MLP neurons of a small language model. Each row is named by its layer, matrix (gate and up: input weights) and neuron, and shows model dimensions 256-351. Each number is 128 + 32 x the weight over its row's rms, rounded and kept within 0 to 255. Numbers have three digits each. A neuron's up and down rows have the sign that makes its largest values positive.
After each neuron's rows, "fires in" lists the words (lower case) most often at its 100 highest values on Wikipedia text that the model never trained on. A number after a token or word is its count.

L9.gate986:162134127127089094096071154142086089097119114152092151139137069131134087099103110194152104111053159096195161116141124114119079092170124047096152126101108099097121106135135121137099071148109157157111127144088069154153136165145106171078156138133164164117130149114144070100079144066059120122
L9.up986:054199148138125151146136130125114106099164113143131093139101158088126185134151118111071145127180096173080173085219074161143133087110073099163153093166128123113082122139126144143079129159129110085070099122070085142133119133110111138146134137137165135104104126161157158124156124168100146158
fires in: "in" 33, "on" 22, "when" 13, "after" 12, "before" 4

L6.gate349:089162100154120087161125168114114144127124125103189085196139100109118173119171156103149096097185161131136144112071186148164193095143137138073157170103156061114160127059124115158159120144141082141136145156166132154092161174155126138118128057080097073098152108201072134130179168140100150144
L6.up349:070147093118139134192167166145139113113182172119165108120114095132099122106133051138083134123130146131111141165138168133078054130087094145089127161121146113161147109115162175126147079128091152128150161102160133153138130152182157178090125104131101115164158127165099125163146142151189100107
fires in: "the" 23, "of" 17, "round" 8, "its" 4

L7.gate842:143140095122110122150172128147155117111139134107120162092125150153116097147124151145156116137122105112140108145122217156122120156070202069137119104139201189157195146123135146137162098131103116102136121096122040149059134125201095102138132169116154093171076154097169141086112098168137127165
L7.up842:141109039107122178082137133156059131141126093155146110134132126116121127143155140119127146148050122114145164151100161170099183096139130079177127121059150122145093167118102162078061137102133102116083127123151149104103200129172101150108177157099160179214150089155087085086074168134071169107
fires in: "that" 53, "painting" 4

L3.gate976:106120124085125118176158167159088154099125059092136112154118090173167090115113104091165115091095128095090184107198109142085150129119169118109165115172135104174193120151114133165129106104131158145093117134129118123117197073088119127154093083126109146109102198162040102156112154130148082143
L3.up976:154128148188107173113128093114192080113153142124112071069134103144172136149109160167114148170143163170135113128145086114149119142206078151166143134110104039140058163093194090093144152134076085130149149145082150136120127099152139157097175145067142174087116146165126095175133118147127112100
fires in: "party" 14, "election" 11, "period" 10, "century" 9, "2000" 9, "district" 6

L6.gate198:095130077179182164181132152089159122137163086168166127127100112141116234127152119141041148124140105086133165087150143098168132174215065134056128127104129143130124156115122115160141152092089143061103150122185144121156104083109129106144089127102127079123151135189068154155134152136135178155
L6.up198:149139082182138162152199134111142113114163116039035167125051140115130123115099155209170105088163129133113135112115146178158133105123112144175164174126156077133094091142151174157175114090130154107150148112157120125129155150122153159110106127096115129076090117075067138130142179162172144146
fires in: "by" 31, "with" 15, "and" 9, "time" 8, "the" 4

L3.gate425:129120110102075065117120132130080108105103052099086115160159130095087134110142137156159092113146096129143160094092212115138133124163203132105089139111086097129089127109082178106125126158087136076177062074138078167105182144093111135070153087180125109137160095131106124099182109081164168114
L3.up425:125205055162102088159160095146143105179115173117118112128073118116188165120110112154108117141149133126090144167185143085141132094158083130084182117124055143160108135096109155147170158096182110094082126106131122144201156121185132139141117163122138146134101145064126111098135074114133142127
fires in: "he" 59, "she" 16, "then" 8, "before" 5, "after" 4

L6.gate370:091158108165153130201079133112120157122157148042097152121106165122136108125172099079152123155099136111112097122053186158144138133134115130146144120137178133098159133167163077216108099140111106108113110130116093165079120154103130141155188113217117118186129113092128172182065116150117136119
L6.up370:168173174141136102103126090097138126105092134117187143106149122107105192103119196105158146168072097167134117155075144085124134130142121085125120142156112123087164168093180116117091117134151070056068099098126139091063157130149121113114147076106078111100127135132123134166107056106118099157
fires in: "were" 22, "are" 17, "was" 9, "then" 6, "when" 6

L7.gate546:169108127127097109136148123199157153180075127129122149148150207124106155123125164132114086079133158114170116074107101192134127123075145086123149182078151091135120147157126137101121126091113136096089157147064135103143116151134152130113148094170152118162082099129139202143068073131159140157
L7.up546:119111117141095115062132162089142122159054164052043062104124153143147115101122175135126088138161171108118105128114155079144138147100107117113158194124086115143173188123068122170112148199082161128113097156074134181164140188132116151136147116179198137088134100163178128131128121123141094111
fires in: "of" 70, "over" 7

L10.gate108:120175113157124090103189092095121158181120085117099137125138123176113100171160154111161098152111101172153137073121086159105189110087137154171114135143166185175131134134081140115105135132106132043118090146129105102110093123089159166163138082088160113125123111166131101141157105102158118072
L10.up108:095146086182142136197134142103050166148136148120115192062096129141140145158146134134047111102149134123127147137118172102112172111103108082150082162124113086150113174130085102157117188073095137120146121082133137135139078160050117152113088114123132091125165049125121130133110061138191098185
fires in: "to" 74, "not" 6, "would" 6, "also" 4

L8.gate967:150108151132125168085204125139135121108130081129076126175146090161093204125134088177145131109119137143131063108126120110156152094137120114110129145131169123094073085079115181154067083115090104162108115102084157158171087063138145126091134093161111117107102154100077132139144129143134108108
L8.up967:076129072060173142066165112164116098049166094186116133135078137179147164140160184126121108128122092125131133127058115101162149118175086116131131143135123120101076170153131103110102164167103131138106121129138187130134151119119063103138111144091197159145118084177104128099085097192131138150
fires in: "of" 37, "in" 33, "at" 10, "to" 5, "from" 4

L7.gate823:107081131159060161113186157061097145108137156091131139134106142116117107105068145141131111089143107136147158140115144148150185122053136097092080113199092169178144154129140160171032092131159107100077088164103187103103102148114099150154112129127179106082114148144134144105115163090150105088
L7.up823:103149088183170088097129079116188149157137129181143108113096157116098112120146126091163135154167137171130192120133156192123065106104159125151139134121135148088104101169099163142106082089130073150185153123096152131117122110074147084095124151106092108131132126189127062081153091116123114133
fires in: "a" 40, "an" 27, "by" 8, "from" 4

L9.gate952:194127114148084158157117153083133156111128139135212127104158162106145156123127114141122130142170057113098130113149147052157096123117077098079159121121153157117071155148102155164142155077108122120147103109079076165104169084074208139117161130120169124171085152153170213082151134100146081145
L9.up952:118152101091142146136151168114087095145137173179137138050122120119129146109107132088145125134075134141128107071133088151116134186130140190149169066115136147112135169143116068115127100137173079111141097115160118160129083148138144138121144058180111137086091178097082106088124082136140116181
fires in: "to" 44, "from" 6

L9.gate573:149097134167151136127141117095144136120102116117075076097108193146113126130153132137170111116103134116133127077066088100174135130098121108075138081135093130104129128127124135129126107181120150095054141177111165089165107138063134123137114109180105093141106140193107120122139169178198163102
L9.up573:104121166118103151120133104172165086131118126179093167170134137123153097184104078134141121114106088133159127105091104145109149167084059139160144106151142133122070094136135159105118135116083117074143117141172098109135145101106108193139135110098159142134120142079130102131162108086137193136
fires in: "to" 45, "and" 23, "on" 12, "from" 6

L9.gate490:113097109157052136158091112075074126122114096056126139114135106102111150141174158124137147170166178106086161099137090155150144139102080101129125138099172068145125172158127120097109139132079097078093120145134079161139113078132153135087076154106152107051156178116163133164120114134109102157
L9.up490:069117125110209109092126115172125147110118112099136119042166144132114141143173127166139125128179109111144135120121158129188114159088134191129149146212136165106055106138141138167110103164087145111165122087063103172107097079108112112092097134128178123073156164154127114128110097121188138101
fires in: "to" 22, "in" 19, "with" 15, "for" 15, "of" 8, "against" 6

L9.gate93:145135141190099147109098142128113159026103108125104128072200143126142165094154124153152133097077097146137158144096153174163099120148118118197093174147154102137132098087113108107042174130099091117108169140166149102122130160142119138095073132163105093132137127117152126142122131130140075128
L9.up93:143165066159130135086142082153116142102161115091176157091131178118112168160135128080150139103119123078065185092122167087102126193113154189115117101075192129180159124082121158112112133113114149103181176161135215182206121122120103127096115126143129170078107170092084134120106113123158125127
fires in: "to" 30, "in" 24, "with" 9, "of" 5

L3.gate472:113140150149125121153161160117121162176078105123127099144126128178169125151115102137123140128176116165160142091112088143134111147129131112141136098138115097123190134143070119113164081139130127129079115131125186164163194140123124119158089127145121131160081130145086141103181149107204086128
L3.up472:154142153154115082136112128123109112108103114150151164169125158172147072165146131159147203121137123152109103091132105147125168127171165088135119078082166090133169192120123134104085118188064134096139117112125114206103169093175123183108102073096145099193072167117125120143096120148112128096
fires in: "not" 36, "an" 11, "no" 10, "this" 8, "but" 7, "notable" 4

L9.gate360:083109155170118097122082136122200073072159144153135177163193099141147087088180121147115082150114096115101089165089092119138143074114134163075132126125157071063051135050044186195147116148100129090094106146112095101112112104123169155120165132185112101133132114190147094166130150192118134140
L9.up360:147112159067139175178098180165143124077115124128133062133119113105164178127086195154101097060110138115132143126100131126144092148086154119156144148134199088088095086178138151153113113131134151124112076100139082186166077144136146126128091100098106108124142140083096134146111139132075139120
fires in: "the" 45, "of" 6, "a" 6

L6.gate12:140128103135082147151101173082126108061070174113085126136114212089081132110113103123124135161092121099209126118064170114166167140111158106119126137125148140094102099110103138104090110175077078114114147116085125125128151124163122101152192158071149132143042167100141108126192103130034114106
L6.up12:128144111122106118119143167139129093102151095106168119150101173088106125114125107126132163135133071081118111054061141158143203124157105138107084154099167132161117075115160209102079120158095067179157148105160140100091181114120116107141131109144101111126100147079111120143073170100133115148
fires in: "to" 23, "who" 11, "a" 9, "is" 5, "which" 4

L4.gate284:132114112136170118098134155128156096136093084086055103202136117118122116100113107128128119139146119115106189100186162063114187121119207104135096165155101113142085135124128146086137144123107168069161093135132083169180187061129111092090130101103172157112125146133169121144160192090139095115
L4.up284:104129140083151174092166084107102136204102109122070125172086130166138115182117108179086124130124116118121160142162151111106166105102110150154152130154167102141045120146094165105104150120131149159165095108168157124190131140172097050129109128098163172182174088111162147072079154083095192129
fires in: "he" 17, "was" 15, "she" 8, "member" 7, "on" 6, "meaning" 4

L6.gate213:095151110111106094169181170147153104096157118192128166139163074128102105101115146098157132129129116127172098146131102172165141154180184084187093160088139116084123087086187167121175156119131145114162153158107121123091166150120112151112156133131182141136140095115098165086132128132163058159
L6.up213:092134114152123181141105083119106154144117151136075093138163162144132105133134123115057083077075105107068125129100153135149063114138199132119160142175208138131149121082098118123163161134142114110172108121148139124140106128060186134146152112150132094089096149164060116154129158123176128088
fires in: "which" 42, "that" 33, "who" 20

L4.gate301:142130113189127142117130134084098101151222119075074105183152140101151098116121185141095076084130128108153097102148145159131086122096125116140167145183142110165133123139056166157134114111112078121114114157064120072116139115083158123101107082138112148088125154116072143124142081107116059169
L4.up301:091095196167153134119121124092156124133144105140155124132072108145156116030072157128141159182089137088165147037129156094156109100128125116151181120143140058111112141131142152194123083206138136077099157132154111083094118134166158116130086104171096139114134123089117145159138123138080147176
fires in: "by" 49, "into" 15, "the" 12, "his" 6, "an" 6

L4.gate646:116132133106120123132070124099080142204123120132078119081104119104145135142111133073110114164116125093145080092035116166103165121136092100150132160134136142130138038118110105103147098090150149107081147093150149083165102138125139121156154140143122110112143130099141110102075134116175129149
L4.up646:162113108148080107171165164108154081099148042112082119154166142097109143176129141112130130173174155100140079137111129130165070127123137158151106149142155103134204128106108074146113103113062157088135095061117103101154094138170141134114120107197107128105137153119095138150105098120110187086
fires in: "is" 27, "was" 19, "has" 11, "had" 9, "were" 7, "have" 5

L7.gate232:125130068125130106173091111186176165107168112129083114160160152112114147149116120170107137137098130104053154103137057095173082113136088128112196085130178156158088133047115108194140124178099131070085102104126193113117107096118166201090132114145141126120192138105094091144095156120131088069
L7.up232:105134145128099149160178097130061072110133163156159106145106175132095127192092103149130075091137183061095169149123147171114132089132123154106185086146119147172126111056079103120143089104116109135141137041164064099156104117151230142062102112109135120152085089137150155118162128099136108120
fires in: "to" 21, "following" 12, "1" 11, "quinn" 5, "medal" 4

L9.gate223:090193126139060083175099100127140105080097094046106125122123109188148088116205157168132089210134149131129122137158126084128112099065140131171114109136089152172093096131115120099116073083129114076105133116084188115160090142112102181131157116160173088070114061174161083147110076146041107148
L9.up223:113108149124121081155095127098116141084117104165126140117162170143134171200126176193112127120160082154167091102122095102133094131132143107131136135138154140162126144111185142110072137174127095171191110104124100096131135113124115166172105143154148157117094078093057162164035140125156137114
fires in: "was" 27, "is" 17, "being" 8, "it" 7, "be" 7

L7.gate170:095172137120136147150125169187108134159121102199172068117118154089145162179153144130078140133115112135110162157164146162143163127145093112162109139171129080126112153144083142137171117125103193089143160115127095117146154098156087083122146054115188143148118139106165160137175060111165128171
L7.up170:164162099180102177127132168134108073141132099087094167096093159121115136082153132122134093105124092144135167145096149183062150146154124123090129117082137098095109110169087172160173191106145124082082117146125128135111142172152114143112166173134146111144154138198086050072105193148190094138
fires in: "which" 52, "that" 13, "having" 4

L9.gate600:126090163131124168109156091167067141082083119133121155147164127155092124122108148132127110106135053102164145133079141086086074084134132112150164169121165180162070133082053128131096095059110150074124155147095091083152150075141129120131114142162120172144139145128120146141154157106127158154
L9.up600:064126176148059141110125155123114152147107081092124131126134083124196116132137091110162161106136158124149132143128105149127104025089099126145097147179147094106080155114129071133114142086158069116065137108134050151175129134065150094170159178145122142110094143159153138150144076124186114113
fires in: "from" 26, "his" 21, "to" 8, "out" 6, "up" 4, "her" 4

L10.gate646:129107171104117088044150134122159119103108123084099097176170153078103077116154118137143096112116078110123155159133138161129107206146081165064181141110112131113079182101116119140105124136109128099116121089142098134144107063106118110089094146183084106098161155153146192152128100135122081102
L10.up646:079138085126115151126140098145140109123088133130127167151091131132193072153176109113189071136127101140134147071137132199047115107133124142157169143144113116106145143173066073170172038098103088121098063118175103027127084160131100165141093090111134127078147128124154133091119150107179090097
fires in: "to" 33, "a" 25

L7.gate496:098159097160110159133105158138137084160127126161102120105156169099162126173105156169089157187110088215154150138171138157175147137129190132162082193141158126125161129171135089118169144135155087105067121130168108094136171136105095102131155113164188156177097115116147065140064074105112062135
L7.up496:131162046165159146139161106164085110131165084120126153199112140168092143079069179078133100100138095108121146129134136128128150095176135130129058113149125111129103120086148147170176128086133145128144148126123113105093153101139148162135135118074092169156143135113174143093098131142106150088
fires in: "that" 65, "been" 9, "be" 9

L6.gate224:142156099129104124134129159142103142090126129097124098196032173152131182120091072126120069158157170104156187124128181167134087114128109122083138090115117136149204091115101142130136082142137117065141138137125107143143155173077117129154138123087122100154079114083166114139088133142150168155
L6.up224:119153089095103173104108110127143177084086179105110127116094122158142152119161128176126140130124125149093083167120185067135143131154135124135099118142068140165147149127115120119106073149076135137155127119150139128178166144187106123135091148146133148118114123078135178129128140135102129106
fires in: "it" 39, "she" 34, "he" 20

L7.gate705:163139115108117150208178137096203115096119124116108100113161155147173168142128097101086139113090088108127082083149159148141135106104117156142193135158186118091190129178136152119158114084100099149092097128116148116123105151135133157133129111130085075134119156098157117143078090111127168101
L7.up705:078153105120160112167141142125174091128135117178162105153183073102111092090119073132100124124127093110163145119108136166127195136139121124124142132103125126111165109120154065106060151114153153125082134097141084154074154120081180158153180101122094132138110155059096106193106073172145129080
fires in: "is" 17, "be" 14, "were" 9, "was" 8, "are" 7, "density" 4

L6.gate99:142144132141108108121186138147150149135129072138070122118116131108103157128148043147086161108140098092135155118107078096109146114093069158124141073145143100119104146130119130144147125088069122105146117158139093106116137143094130071159095176121132153145068163091150105136164129138173145134
L6.up99:098104176100170111203212160107084123155097132099144090115154053131145141086173129144053138161177154120104155145157179149106148172189146157123147122101119091140068116030128091127113124131091120108149080147143138120140140139093109156105078102099114126132159104116132066110124128154207156128
fires in: "and" 45, "to" 10, "from" 5, "born" 5

L7.gate375:131145110094135100080148211170129142151117137118121121123098109105149090146180034100102062096108078174121135113147116090204117179104161123102165116146115160064095175164141080131144081103128144186093070092112081132164149154095116096207151130115097108158106136102053118104166142116206102195
L7.up375:088119119178109152090114082148145167100152154183143112117185131135160081150184134097079086143149075136146109102095090210140152135159133138094149093082103136133172090079160080109124154062164154148125104067118177083098161131102107089206111166109096123144139158156153076112153140116186108101
fires in: "well" 16, "a" 13, "in" 9, "e" 6, "particularly" 6, "or" 5

L9.gate962:166113157163162126095065167112109144170187115120119089134101120141123139127148122095130140086223150130144167078142105146180082095119103116113119097140147128100134176155136097147112115095117093095155142133117081082116104094129122100139140089129209198081079057041179139116096169142123098187
L9.up962:118115106102144152159112067143105108153075182094124089090124162118170040121078113079163090107109171106102183094104076155155145154087122119119143109193088169072133142114125163127128052154123155114096126108122161147140187114112125151097151143158109165112128116140143104109120132191118113069
fires in: "in" 35, "on" 12, "from" 7, "of" 5, "with" 4

L3.gate906:118160132150094140092106182102112165105061101104088156122199105138127132122113114146165134067128165136124133088162119155158094130179164090171084115126107134163166100076153126158135121146093141152158123065139180094202128175093157223100147082108130114140124142130094100106151143120118090087
L3.up906:091141094179140117128163156132146099122154118098108115133120122189155145098146144097102112117116152097106095107211136120131154170112145197116095096128135116210156104091129162099142125109028122109144135136129108108118103141134145090090142149141133133141107116209054082109140129129086091107
fires in: "century" 17, "period" 15, "first" 8, "history" 8, "world" 4

L4.gate18:150120151158139116106116157109073122100128143145121090155119083140134090128141153093162101150162184126132058019146123132118133128135139127146133130185148130158090142102128181117096161122087115117127084150078192100127110108165116106144112153179095139121163118186144105144159123092045065166
L4.up18:138147118154112086122101139131196114117144091149109145155164092121083131141158176125182138113132141145147182175183127138152153175111124095149110149131108103160127144189196163158125126128114152104133126080132116121114152145135125081129100123163121202087157186137108102145091099157196075136
fires in: "as" 49, "into" 16, "life" 7, "make" 4

L8.gate101:141140088140092150123202122107178167111147100148086051093140127145081115117084143173094111157139130123188133158207164117153129103140119102164095108122090174113144092158125193127122127086186137189126111147071131140147132126145104184070082135108070170148090124118109109071133134171099119116
L8.up101:093148129113093185150105112145147094124153128146115085093114163180107135141126102153147141130107129153135199147184121060224096166170120148147050146088104144091145142105216130150090135123087132097090144143129123118139107100104108168125073086110116138091124095093143145130173140144122131131
fires in: "of" 49, "as" 17, "at" 6, "with" 6, "a" 5, "by" 5

L6.gate206:131131104123122139165147136142116091138151126108121155143139131142096138165193148124173129107147195097121110158080156089142134123154114156159143153159091162121055162125093171165117166157109160111175141126150147091116175094172113128160132111147059127095067119189111126144203077100092151139
L6.up206:162129138128124107101175128094083137120158101141117111129149114153119085083131092080120150086051167122107095041134114162109102135153140100139128149183158051104168130148173155072078141148133095124148123095075119137115139115160103040063124107129147088161065200091107161133083145161082155089
fires in: "of" 67, "the" 9

L7.gate853:127147122127137088106157123150138096155161125063153127137134139111071127164125185161148056070184169164144116154108115170148105159083180127165136123178113132145150093133104206114147115030141109109122140128111167121097122145163203120140161058147108088093135177202120115157133142161159095138
L7.up853:159104150139150156125170155099105152081107150131087118110087125143182095146167121089148128089127019078158099051131149110160100098162171123200085124138123132128088150099156096112107162166076134132099142181094161120128109134102064133126114216129108139169087083165101122131133146109080098104
fires in: "to" 53, "a" 12, "the" 4

L9.gate579:137134114150120111145199113068134071070110169076126125082135100077096127167097162146190089127146161127142141136093106134173083099091122120129130108121091147158119119134129131131112151191061150104126074132104147172103121133086073123164111149114160096134132135106116105167191183138108097171
L9.up579:140106118140121142142159126151110167148106146093126088105114103081082173140109162122159159153131107131144120144138188094130127151105189108116162093102085169151120102172127121169095071124057131153162082180156110128080058160097132068095130147100134113135114073161164174162162140139117153097
fires in: "the" 38, "of" 26, "by" 25, "from" 6

L3.gate978:105136131181133140163144125107150103100180155113136121128133107156097197154141194141131058100126179104123122111183151155140156099132115133176130170125133132083094136100169192146119061208111135123089150162127163113083118116065079166131119159160117118104066160154135167179179020147087120089
L3.up978:102138124191146112144105096158140140105087185148202174166098100110116107156162147129184106144160139093137075129146084103114151121154143144115123111124115145131118182144142089149133108083100115123123118103174095071156196133125125122136102136139080149114140121114105106166177133175113124125
fires in: "by" 51, "american" 8, "genus" 6, "when" 5, "with" 4, "young" 4

L4.gate13:143138138127129090129120162128114103115148138164121154108149071122186144092108080121133096159111134131128108106098163158157141107145178106159113100103132128107170139125079132098164117121138160081159156052097161110133181123101096139140125142143135150167169090057070146095175129197204105101
L4.up13:187157130137120113172162161137178155107132121116144092094112162126143169146143162170148061126161121110108099083117143177138098130128138130096146189123122071141037166123134100089146153135166078057117133126143082171064154147168168139108126104151095108113145063127096119136115180096144138157
fires in: "who" 19, "which" 17, "not" 8, "should" 5, "however" 5

L9.gate19:096221157141058144127141101093114119139139129158059112169093185152105166073093122129119116154133157092119128120175134115135163132065062154138056114110114162134112145129115122114172139144115159137103187066097122112148159099097104134111123087105126138140142126108165133123144144164094131105
L9.up19:106139118182120138059112097164118097174114094163055129168071154167195138103126117215163111114129140080068115195158151156119137213149096132168124160137123111083227163177117154115166142142146142153162199133137126064141144145114095182071119112130122099104120074052168116118100079156156098137
fires in: "to" 50, "by" 10, "at" 6, "as" 4, "today" 4

L10.gate588:157150091094172109154098165089134050097071108153131180179091193178166102114101190148140078087141176142147156163112198112101135179127142114114191156116175113115149083109160127167127094144091074069059153156109188095134131123160169190157091149137157147178132174121100081140135139046078154147
L10.up588:125106113106117128134118117096129099113116031145113138088139171129188058171105127149082148154172152126201088107129158126072186086092134060112094086114108119170133163108116113167163176157087170095113144105111120201083126152174102132167141073106088117112094110111118111118108123151169074162
fires in: "who" 28, "it" 10, "he" 9, "they" 9, "which" 6

L7.gate631:085177082170140112167109166115161099153113128102131131121047100166202150138113087098116087148088114106123102115181149070129102113134156144179119127077135095107180145133104098160159116107087103081035202085104146138161110101143148143095163160197180076129090136103109111145090124162189147094
L7.up631:165071060132171085129117122132116147138100135133072134206158154135151127130129128110090115128156083115157138147138068180108089165086060137088141140057160107147141146135072125114126144056179082117121057151137105134086096156015086129067147124098120120170132199123149122138052157124135050145
fires in: "has" 43, "have" 30, "with" 9

L9.gate661:125053070149065094146149123166192122158084126086071116104092136155137147151126139121138142107140150173096113105156102136083139098121137069115185123177121173107128067142146168158149089130117149110148086195110156074185141103168066153132078119115122147123068133170125150106178158123125171115
L9.up661:201144141108125134148115180175097129122164134133144073127160125128075124113070159093088122123156134123111099092148158107114055123154098128103103111196131172139121124115167135070142129114157124189101151146131087124097090108088130147121053137133162152131144122132121145103152146190157197129
fires in: "of" 91

L6.gate613:147101153137118118102106150093125071110138149100126132102150094140106173162187138141128106122110145066119137133142107096166113114199195139073131087111153144107090088094101103135105093126074128124108111187121109085160132109099132103158097101075143112109090174215073090136171194095094124140
L6.up613:135183099069122083149144138131127136152101153139049109098082104214121073119155149167086068111075115166149061091120145123127143088080144078157098180125098109126194162149191159092147154173135116213126084161114139159099154149112110141103139133181112112229121083098128111127101113157134176106
fires in: "of" 94

L8.gate440:145133225127091090124152145109131102092079137070140089103138113165080130120129143154093103113096138105179088083140123095163167075112117089156096105139106131090158115145127117108135128086108134161147150181092114137173057149117139152108163094175167126096090161143102161154111167189088106157
L8.up440:156173115123142171102163069178127146107093086113102140107135208156112129113143113141152087138150079103085153083111159125139150140139094098138150122128157131141140114162079138110095113096104103101132141145089134099119156126122124125115120107152121109108116088086174195153101116105115145147
fires in: "of" 73

L6.gate816:111159110126099151192146154164154142076109143100138107127104148147100150139166135126137170111142133052094091128152133127107154156154080132119152056105148117089086136105124149193158137068122104105084144097147177145156089142090149171122136089096083131128098166111133164135111126112203134185
L6.up816:168126097119125116126157115192143132127073105104083143117124130119165118139129121141055121173141116193081126152139076144133155121137096100120141130106175150149050076154130079063156146132099169148151149067110113138137132131158155105137150194102148119097125145138113030126174137101090112092
fires in: "which" 24, "with" 24, "to" 16, "that" 12, "by" 12, "in" 7

L10.gate305:141152118135197092126200115168105097142136085087098147094134160134135168082116052125116140108132129125192126069130109214138133145069062136205211153147134158108125077094126117114117076133140125131152113149103127086129116095105077144069176105094099087160103125069098139127051183103092182095
L10.up305:139133097153124085147106102141092142113170153164146138162089146141162162170128151160135136178099151159128145148025127097124124117127137111159107167107140082140167125191110125115095186194121107077092136111125175121157144140078119198042162090156152147095100227105070162168126133124159126173
fires in: "been" 21, "are" 18, "were" 13, "is" 11, "was" 7

L6.gate636:144146086111145155121151100108107122197122105117140142129069073152161127103147115127097109111178114177080146147160094153086087140116039104173108108112106093135126159107166164135132123107091094166134132117172119137131094129136122100143127159098204122121104081090168118134099164187159108084
L6.up636:095119139186134093196115190137129116119148089136050205049165110110131110118135129196136137159123147096109137115107105092156177064122091109120151101129112090160140139116115096154106130112157125155114101166103118083151131094116090147132094104114101151134105143165109133129120137165151068152
fires in: "by" 46, "to" 14, "since" 4

L3.gate471:142121065125133095103111140115145124072129115144096077125133165156152102140157150147129117142156094086136100160095146126130117171124136084125102125120185138144181169098198165091110116157120127099148163061133108111072114143099165119138166182163129134121133127127137078142114037158158100075
L3.up471:135118114092118092170112163120129119167111136141110199110089131147169112187103132155133192102132172168104140123190128206056158089161190156123110146081159148133143098163137135155097110158136155133155124120190123236134135166074160126159175096175154140125098109153124141130103109142154172155
fires in: "it" 46, "she" 20, "was" 5, "item" 5, "they" 4

L9.gate746:086134110106114117082082166161097155109146047048151093166117107121079125168113154172067099074095099078094142102153133144165103176118082107123165095151125096156064129128170124113121120151179107175065131114060180076111097168079100107089145130113162109094115151121152195144099133186177142162
L9.up746:169134104151173112106092128130154127133129098133156089131096111156094176119106127142096119106112164157106140170153093183126143128116122144126170120157088134115142075106164157127148109116162081106095128086120136143073086147126128070149185086197114109106138087135141060133120126162199149150
fires in: "of" 26, "at" 12, "from" 10, "along" 7, "and" 5, "a" 5

L6.gate1011:092106113168138144147143184136128103134112094096097130103100131203168180084150087119097131131103116094164120054074103139107189156077088091131145104131149137151136150104105104073162097132082143113115128122129146087134135148145095190160112199106166149146117101048131098130046124116135139115
L6.up1011:126090145122125158135102092106142140170122160087146099137162121098136116149106150133097201181174164109170134123163141109118148100065101118123125141100132073191151103127130042098095136090105138127094118120127091167106098175131150108091156119180109135163118159074160175122093167136088114119
fires in: "is" 20, "was" 15, "has" 10, "be" 9, "have" 6, "had" 5

L6.gate922:100141204153122100118127094146116147083154101106139163072087146075089148132128138107136073101144139125135207142119144118160141126193091176104144136110109104100138106114142088112133100181102129101046163210209155162186163091104145145128143138164134125084051164129169085125199099118118132190
L6.up922:129151147179134155097103156134160120102158105149090142149090090160186128162172147171065140082140134073090075110244135137104102132155087121105130106174080145156064175115112132110114109148150141160154113152143112107091142161131096170151154106140147083106134133142174158101107120142159120110
fires in: "with" 43, "his" 24, "its" 8, "by" 8, "her" 5

L3.gate702:134122124147097109139153122110110131135111078137138170181104129048104138107114133126074117131141120109173158152130154138146106134128151087195077159150117146184154099111114057147116118150119123055133098122071139145151163117081092100116110112133083116103087163123123104112176123112146148120
L3.up702:148097180160119125124131162150144100102109138103090145106190107111120123072125128134132123183223095167128098176050101177098205112089146107114099130159101181191148114182158114167075137176118125106117081079140073124154089138150164174145112124143095128123117153113081132138119142118154190164
fires in: "s" 36, "beijing" 6, "representing" 4, "sq" 4, "genus" 4

L3.gate155:143168126188138092109136171095156148129138113079163102155162176111108158170136118095157119131189083128168160141114079109154101125158164134107109134136159097117095126099113153096137104083087161140121134128161074169086087115070140139111122139120141139127160158096092087122164190146113136149
L3.up155:118135174080129102075156145126159144141106094074103158101148135152187128087089107111133132130121135112085120108130093143136099150078089118137154113138171084115172095092074132083128141058115172103137128172171157159127131120175118159121069133085168115185096146081095129122153180148132096074
fires in: "not" 57, "t" 8, "notable" 4, "has" 4

L4.gate711:138095081187109107164134100117194123100119163102113095125107145166089130148121165166124171154175102080105177137087122086096094143091100135155090156127085133180092137145143090144138114172053061141134105113105172085105106124131147145141148127041108173064150151114114054155075089150113128090
L4.up711:130160134135093060142115131112138183143144141103110143107102171156128110121130158083211142177114174121129097085082159115120156122152150127075127087135108126109142149146149151062131085113187112130132119108132175114122156109094196129143057148110074103093138140129132135119061123125126119136
fires in: "is" 47, "being" 8, "through" 4